config.toml
num_hidden_layers = 10
hidden_size = 256
num_attention_heads = 8
num_key_value_heads = 8
head_dim = 32
intermediate_size = 512
vocab_size = 8192
hidden_act = "tanh_gelu"
norm = "rmsnorm"
norm_place = "pre"
norm_eps = 1e-05
positions = "rope"
rope_theta = 10000.0
rope_fraction = 1.0
qk_norm = false
attn_scale = 0.177
bias = "none"
tie_word_embeddings = false
parallel_block = false
init = "normal"
init_std_qkv = 0.032
init_std_o = 0.032
init_std_up = 0.032
init_std_down = 0.0
optimizer = "adamw"
learning_rate = 0.000759
beta1 = 0.9
beta2 = 0.95
weight_decay = 0.11
lr_head = 0.0061
max_grad_norm = 0.5
warmup_steps = 297
schedule = "wsd"
decay_fraction = 0.899
decay_shape = "linear"
final_lr_fraction = 0.0
batch_tokens = [16384, 32768, 49152]
max_seq_len = 512
doc_mask = false
train_tokens = 498900000
max_steps = 15267
dataset = "wikipedia_en"
MLP neurons of a small language model. Each row is named by its layer, matrix (up: input weights) and neuron, and shows model dimensions 32-223. Each number is 500 + 25 x the weight over its row's rms, rounded and kept within 0 to 999. Numbers have three digits each.
Before each neuron's rows, "fires on" lists the tokens most often at its 100 highest values on Wikipedia text that the model never trained on. A number after a token or word is its count.

fires on: " a" 12, " He" 12, " he" 8, " to" 7, "'s" 7, " As" 5
L4.up179:434487518482498537522500505487502506508510529533473535498477528494541453500519512527508477489502493483494501492500522537494485523488466520525475479520522454491489464502546510527495490516528502492498512489521483507511484523553491480473494499481500528475513475508495535523523518503512500499523524527481549498502522541536477483523496506495476513485543469504533520504535486555521530491496487492458454499530549495496421504491505489488519496464557486532514508465459530536537505534533555537487492498512486490548474518460471521499483495481548482501522476482540481473440518511482482515

fires on: "as" 26, "ier" 11, " As" 10, " only" 7, "s" 6
L4.up321:504552471527445506473480511569492503526478536490518490469508506496515489463496528496499535507471505470495475461537498471494465473512505481583521426514520520508470502501477513496462524515535514470497506501532518516479520516467533511504480532502506489514491460515454491512489506521504479539517466520527482491507472500482511527515480503484481487481508521521535541521494560511533455456512528526492478497521511479498482508482486521503537517459500555470511493479501526493532513456498517527495498447480489503503490488531464504514520544501522548458514499490488503469511481511552517468

fires on: "gr" 23, " gr" 15, " Tr" 12, " tr" 7
L5.up78:481495505494506542467493490511503487497500526454496491457515525451553531473471518499495484491540503439511504493496468519497466520510448498458428480509513504495484449503521510502483506494494515499521496522508444509500485501511474488501523508505512487537519507527552499495507509526510510519527526497476516475500480520516513510507533498489502506506535513507439517450467475483444535518495513520531473490495529483492473463519484451501502525518483489474528509539504467482556502462469526543477474487500479489520481503495432496479533503491447563516492503519486526504513472458474490500

fires on: " =" 15, "\n\n" 12, "—" 9, ";" 6, "a," 4, "es," 4
L4.up445:484500496517507515509515489497480493454516491484494466514473478470541504477489488509504506522501498489496535512458499465502489516488506494502485546455514481530508478515504481516494488489535510525542518478492556473471524487528469503487523494508549522498518490544556515505489513502485468504473480492479515493479510515490515492470468463522467511456567536516477465515479487491495544526484474544473425507537489539506548491482514502513511468514466475536548467487536552514484542477454561533505476470501518473533490473519520510473471471467511511489527530484475519489511439479493503489

fires on: " most" 28, " more" 24, "a" 8, "v" 7, " less" 4
L4.up39:468516553544485494466486484529509540506530523532514498489532464487523507487457534479534525492459487501512496482506456509500496475509491468550549452495515491534502474503516451449512495553504508474547523504473530464509480514480502513489508507501486488505503479533512517502494474474484511527473515503484498469479497478518465478513536474507464537489491526507520480481510503504474502492492563491497545457495557463497502526482480497485572487506450502520506480489506501497502479499497544520492514485524523494496475506515508452537458449525499472483497486489513503460487512545466513534

fires on: "e" 19, "ra" 12, " De" 8, " and" 7, "ou" 4, " we" 4
L5.up123:502523494512530512475540472521519516446476505513476544475510516445515505513452512468508488514481548496521500473478483515493474516498457447553528495503518494460465504517518489494491500525493471526489497544513462475493491519486493521495470539504515503468497491537495480503488533513483448525432512503511511463495503486503488520515525470463527508466505538536529525490489493525526490463468480485495544533504509470494517518437479477539503502518522441565467539495507500518512473505515521523513524511507490474513467460462477509490479499513498490520507521440530500498516506496504492495

fires on: " January " 12, " December " 9, " April " 9, " July " 8, " March " 7, " May " 7
L4.up95:499517515524501537472519568513452506497530477514484499501412487524505501462511481482496480505475499527490494493465528479517508469512499493534445456499511480544485516531525480489466498482497476490496540519562490475488535484513514505498556527527476491491505491531540447517495521506503509496496505516499526493497462504519518500496515507483505504485526483502508520523510500502514501527494490483474470492533493506500519513482484525513506503539545519534461514499497501488475542453472495504512479424456515505512501515485476483513518480539488560462511482546527553512531494504518483479

fires on: ", which" 29, "," 17, ", who" 8, " (M" 4, " (I" 4
L4.up368:587525500501526501519537511505519525461482490464508486496472502438500506481516504484489470546470504495495534465506464489479484498478501489515455491499524524480515498530506471488511506574545470457497511513552526443502478440497526503483507456490498507495519495564512543484478528507514498520480503492457542482516461520512538524468481486509496474516532542532508461494518505539482498491447501518475481468484512459516466527525533516508502472495501490521523504487479519482506529461498515517508527479541518511493452513466477519525482432496501472529506500486521496466483495467484485486

fires on: ", \"" 15, ": \"" 11, "- \"" 9, " \"S" 8, "\n" 7, " | \"" 7
L5.up57:521493498499542483476501510517462502501475478467495500523524478475492542510472482498470480514487496480491508527480486485459485526545479446479453541484505473531514445527478498484475499509482555486456523476512539474477496484513479460514505477541458527436539491500467504502522483531479518520486532523512501498455488519494481502477565535518527517507493520460522486490494490528479535488502510558481450476500446460527512495495503521483529525464569487537512479518500539547496518462485496531494496473538479515489508467476512463471499475487478532452498509491520542473490498508493479520

fires on: " p" 37, "le" 15, " gr" 8, "ent" 5, " tr" 5, "er" 5
L5.up203:478500546502514517495537487481495557463547510498480449478477471507527504539485515502483512513483483458499537503503465525516499480508509504486508535524504528517513456477489503502495504536437504523523495501516471510506506535490509507487517475468543451535489492499484491503464525507495492522462479535476526467509471471485515447499517450511487474472507511459530427485507501491499457521459483481492507500457504502459515489533490489501567541521522485476560497496527495517522512474475485561543463494492501491465530510508489518506520474503466485465484515497496493475497463486500489492

fires on: "th" 46, "12" 7, "nd" 6, "-S" 5, ", " 4
L4.up374:487490477538502522517495529512468531498507510472507484475546485514545493505471496463546458536522504480487525503497455545504495498520524488489501455466515532557531507476484499459474521466472526476501495493498472518491512475485497502480550508465517488495475500476521493474547505526550517507498490529449512492459514513471528488456520482525429481505523528515493480536499496504505510508530492533491442465504467511481483503480492504465505514501500469462476503508463509504563511452458489508447474485529532474485518500450506495558540480527510477488524530485520494525504496499495470525

fires on: " in" 12, " there" 11, "ont" 9, " in " 8, "it" 6, "ud" 5
L4.up348:522523504519505484506509510512540549539516504513499436482505469531496470588503517505535501512437537517512498474494513475530439521464530497487496487511502508502526456526490487519475527465500505490469503497507523455489491495493476512497495502534510439471539484523469515494449533513519477515523473523457488474502531505491505476501535442466528518493525524494528527549501536527490494487493480489493512501525520461498533514522503485506508527482498517508457500492487525497489463461486474531492521500530487513517455508488488515529491502489498460488512503505553468469552487480493457537

fires on: " was" 12, " am" 10, "\n\n" 9, "m" 8, ", \"" 6, ": \"" 5
L5.up150:533480505495532507450526501504490486480510476504509529481518504479497502510471495513456531578493520522507501462445515504456528494514490496474491489511514510541490532471496454470476503512521494475489588506509475521504551473489498530476510520514522495445520511505484456498487539479521524532489502488468512503489498489490423502470509489532497471502523538464477525470494475498527499480504522494489468485505517514528499535479522499487549501492493509542498497537518487469525502487446483497524542483503508533477503531485474477519484481510498508501537508514497474546560549522501484524

fires on: "s" 39, " part" 8, "em" 7, "ent" 4, "ions" 4, "as" 4
L4.up75:478512556487541485474582477453518492463499482479443538483515449475504511483514497491505492496489479470504500493557537525528447503506499493514505507475511549536485510482491494491494498515450512512450538539535492500464505502486475533463506498515487542472490495491491475519483482478482494532493507502507473476482462552452494478456501481481528475516499516432506489550500476487470508511476550488519468509518519553492512513532449497498508488483492512453495484478485476493523543514510527524529439533474531522500512482494504487509554513470520496561505492477528487486546541531478528484

fires on: " the" 22, " h" 17, " sh" 9, " Sh" 4, "h" 4, " The" 4
L7.up116:490505513503495473527526515474485501494558486495549480481459490510513501525519457462472474495478515507527514522493475536466482507524524484450500502524525474504491480500505491489506497501477529491479529507499467549486454494500508483487514471485533478482510497551515501516482532524549487487473512492495493476500513506511476511436514427522518480511470505495494509479493510515502476506457484530504513512522471501532505430507521524508474472505499471518552498471441477488493535477499479497509449472471448516512506538523529484521478490437483460482514517492499489510510500492534460509

fires on: "f" 17, "ter" 10, " Ab" 9, "ib" 8, " Har" 8, "eb" 6
L4.up386:507494523520491531474534528514509532511505490480492525513479476476523509478470499477502481505469456466522490452548480443523477502502485547510484490489500505523467475517552515466506525500443477465468496441471477517483572496512492500496480443529504493497552506450477506492513516491460527512452472476470548492507464527482476499508481525480467502532511468483480478514460488513509509510494491480484508493504522528497537559525556526535486514498463494508522521541504506461512505509483488537481508496474502523548490470470501520526505499492507522516506549508519511491504516545502454519

fires on: " One" 12, " one" 12, "ar" 11, " K" 7, "T" 4, "ur" 4
L4.up260:499521494472462518474530515457482533499510492487486453481469498483473497509524466527538472506482483507496532493487486466517489516537527551498489479520509532515491513463479523505500513459479510490492500495522487528492476486525492495529477493510521496478483472483493482495525493481584506476559497522520467474509439510524521500501476499573485541499515503496576539550526556547489535500466514506528520496533483506473523486493491514519509502483528527495510509456527506505519530508465459524521533464513452533500500531514473523502476475515502482485557462525484546532501505507547467458

fires on: " b" 24, "- J" 13, "ir" 5, "- B" 5, " | J" 4
L7.up306:517487495515514519515508525497505558483517441502494486519499485520526487490475578498483486479509461499491470499482524514529546531512469498488481531482501510515511472480515493474517519509504460442513493503475483486436489537551517503462480476512579492492546514459509489505486470463542486524484492458527525507490448467467501469485537513507507498516519499519490518510511494538498445544472499473496471506524516546532542499506504510541534501509492538503518499507492497513552473489500534538459481511467494505498489488526508496516526483480510559496500476493527480533498523541512489514

fires on: " Ch" 31, "Ch" 16, " ch" 16, " | Ch" 9, "- Ch" 8, "-ch" 8
L5.up80:484499542524525515556546500494492507551550520486512509515512509510534533530482482523514469494497519481470530483489524500513488486527478489514526507494521508501533499530513513473456521493495511484490555481498466518523469466493485531509467467519514485504497511490506533523475480507512516464498492478516557484512509460492522471514537496530477494489488472517453497506470491530490516514507486527500511497532510508513515521569535504512559488474520511522453517497458468536507496480539465486470482530481557518521452473465527492506515529527536490503522544487423525497510441512500482478

fires on: " v" 23, "ov" 9, "iv" 7, "w" 6, "p" 6, "iqu" 6
L4.up127:517500508472489488480512514474523507518504517489527494498508529477485494499459502451473487512513511508534516504510482518469439500530500498500505484499504516506498490485499505501477478508493559508515505502482522483490464460484479481492512473491430503478498485510491480532495477496501543500521519467446501491508537483487525468484547507486485510499483505493495469511476483480507530498493545482529443511510495469513479487484518542489460517506482480433496481537492486536466498488524549512491494525527454503509531516453503456501538490466514500506470553459538495492494530486501479448

fires on: "\n" 65, " Secretary" 5, "ist" 4, "er" 4
L7.up400:512489445463478510459488484529502531471495479517530440527487518513500474489488527498549549495507476474528526508446496502512543515521498496502480499508503493478473447478467539517494512544464481505535508472487537471513486491485511486486498521461491455490521531515510455532506550484539491514469455539500464464516503502478538481462539503478502487511511506525521519516467484500466488516532517480514488480520469505491520520465519516504493483522457461522479435494500463505509498493517537552455504502517473452500472502523488450507513479535516488544472508471488526498548460468510466471

fires on: "–" 17, "es" 13, " arr" 7, " der" 6, " |  |  | " 4, " =" 4
L5.up425:489520492510496515493462505518492495491511522501468536454472500503550517480497470484464520506509472518535511538536512481481487456501465520495534498513515484506446500483510513495475528549463522550500541516444529504477518505477504498465525486450470481476525486493459498513519500501519509480472513486465518468484516502510506494455554515482504496489523525449499502506452464498477525533506530535512542498481503546478519485543566475475500503515552478453486528492498503484482503515456483490503475515519492488502462508455487522497499508529525546495512473473517527480522508516531499516

fires on: " h" 12, " sh" 11, " min" 8, " pr" 8, " Sh" 6, "-h" 6
L7.up228:515502496543473515489469497536542523517539504448508512532526478449512511462461509454507462506454531521506534502506478491487480527490508478517482501510523487477501498510491514473491488510510533576490507542538478485484489499487506524495498522453485535509531475510511488533516482516501478481565492463483498474457486535482496518500534465488517481499522468474486455487508504514491499459489470548508524513542501452510492492486497497517478490495525446474494479463465477485489535496481485493497493504500490510512507556454429465516487481511480480459478476492465469501498491489472507470

fires on: "r" 16, " award" 14, "ri" 10, " Award" 9, " awards" 6
L4.up212:521485517463490534475512501512442518485510496492480468497515513498515436541472499484464462487531496496492500478484508555484512498495479469464527540503515476574520453494525480476468519511491501502483523522443530501470504523496510529430508469565527432491467460500478523492485500456506489493542495484484538495510479526481497493509533545511508458487471504508438504486481447464482509494489523514531480483527442507495508489516481508531535522499538480487507501464470502520477541528481505512453490541476469472494534513503475502477505485510511523507460511512522489502507485516512510506

fires on: " st" 71, " St" 26
L5.up29:528530483537501499497481521487444498525516506469495469517492476460508499460437497514504469492464497550497490505531498522513509483539511443519479482524517528499506514468540514472533510545523507501486505473478535526475526488530499471492521469496510495481525445491503486533474462500510538505517492448462580478465481508473549504503562511493536495503484515491486496512484491516497480506507501480500510484475490519493553504466494498488494495482480507488498514490509523445548477467471498495503531459472570530541527511493483511484475449507486503501506536531513503530513473496505481519

fires on: " K" 24, " k" 21, " hold" 11, "ploy" 5, " votes" 4
L5.up428:538500496502498498459468501507540497517482458520510493531482500508526490520491500515517471496469482474470462511497502516512496480465545504447468524482503548473480516466519489498513469481487498490533495510528488454481478499478516487528448488528483512506468473539500484510535493495551558515512483467521532479458480474462477455497525501496521516531492471523541512488509530483439503508488553464472447506551503528467531527528499509512525503460506487457473512522495526464500500517497525506508464512472476517508503476543484495484548503541523517545517494482480476525505493527508472496

fires on: " two" 13, "ing" 12, "ing a" 8, ", a" 7, " of a" 6, "ed a" 6
L4.up313:504494505477491561470444522502484504451485518499468495472502537533512478523506487492472483509503545461507493492506510532502493479509553520501472485502516563559520512506466504495484522515485497506516514497509479485477521496512488507488501487537500489513512485507526479505534478527553491492519479521513479484462452540505472526474560493536522462458551507500506511482546533467469497492481526497513483504494505508477525479439444455477495516539490539507473494515502511476535508477465548521515462506523483438472510498517482502500506475525482503501511500503517533455526525492543490497

fires on: " d" 46, " rel" 9, " st" 5, " dr" 4, " D" 4
L5.up71:499513466519497500491483525451561519512467483469474501506473518491489498551510473471451528518500479465518474515536525530534454545467518484478482490490525501485475487488458503498510467583501446508534513510480505484486478527475500491479496516489474494499509493530511518595490483478551535507516512503521523474449525483446518528514505499506513517500540538525501485526485517531467478508492516514484509494538490473512505526483542481447531491480525491477521452518508522519550518506533528550497483494458505465517455502475532502498481502509518512531554495511550475493491501517475485529

fires on: " Ch" 25, " St." 12, " Division" 7, "ishing" 6, "st" 6, ":" 4
L5.up25:499515515504462513510536541489471508492520499463497524484453529477508497514490440515514483522507546446472540465547512521524500505495530454492486482502505542462500482481512505460485464465522574504477508509455503470475467471474492521532477535523517508481493499499531510506510511483502505534459472526552534491509471488491519505479500448549497481489502530483457499493474462527456532483530503493510464528522512505535539501511517526523508503490495449490451509515435444520517470472494471524481494481511537477491482475469506501495516528501519481518541551480468497531523510497480479473

fires on: "==" 22, "ical" 10, "ography==" 10, " Museum" 6, "ograph" 5
L4.up331:459506466509510496511500529519533538459528487482476511497488547493486495475500509538547474527494484503498465515497497493487470478487498506544507546453507523528488489492487522497462516505537495505572495523523521495497515481434529490466525513493541493512496499484524457508499520539511555506536498490508475488487475537496494506491516480512551446504485487486480504496476481508507546531498536516521488511533527504481529518544507487546499511527435529465510499532518521536485519493543468498458502508489457527468512505491538458510491496487515504519472501495503497521469454513487481530

fires on: " " 52, " (born " 16, ":" 7, " served" 7, " age of " 5
L4.up281:472513458544493537520517521493464489505499487497508489534491487528469513478497496506468491512475508490473455502490485525499473498495486507505485470513507467493471478509523495522496465509538490517498514494560531488508512480477523483499532543505483458490521467501546481520496501517507483551453495527476506491486490519448518483524496529506521478481544478493495536553505485537507527495513493524494494532488515501504506545521520548519503558497528470479505518464533562488504527509486516521507464500517539490504455510497475497511496493536470533525489512533507522489497470515515496485

fires on: "u" 16, "in" 11, " particularly" 8, "ao" 7, " very" 6, " most" 6
L4.up382:508478424527475509510483487521492517471486515527520450481505510505494478540482462488467488508496479488515489530433466527519488496475495480503517511523513551516513544461474470512498510507559531492526515564551551505500453505492547479509501514483497491500486479556506503535524514508520470518554521539460470482513527470469530507476494491484520519453506485508526502474516528538476487510452529512508517514505521486484455483495474483476517520503534517486455530469453510533502515447513524501496454471480483493507530511523466483495458489526503501457504488507486527488505433492493499521

fires on: " g" 48, "-g" 17, " and g" 11, " an" 5, ", g" 4, "ymn" 4
L4.up399:534514545513492511490526508527517543518515509532498482556518459492550489420480491433516510511485466504511533482472424490503491474497497493573510458510499509500458484492527513526509503484432499519507517465490509458518525479504525527479489480495498489500519478517484512525467491474484485517454491477496517472510504502500507472511501518464481518522532524512508492519450528507531504517499529485484526499510495515476539521486524531543531527500526470485489509505516531478475537473462534501499445450528461512526517495498503536489483476463513493502512518579503480489523496493525489481

fires on: "." 25, " de" 11, " La" 7, " in the" 4, ")." 4
L7.up483:507521462516551512478506497534517517467532512523537533510515499526516487523511503511508488544502501470513478510464479470479487496529509525470511481497531500518458504541489487500517470521509480531527546506526507463503526540500474440514508506511513530474502488466475455458503479528486475518463462490482465500448525505496485470495496473532494464502475531438490549531473525470508475506477448472497480513501496498498499505498499549477531467503522524513523447506524534506508540519460452534476512470527478478497495522505544502501473535497505469446550496476466529508462486509455508478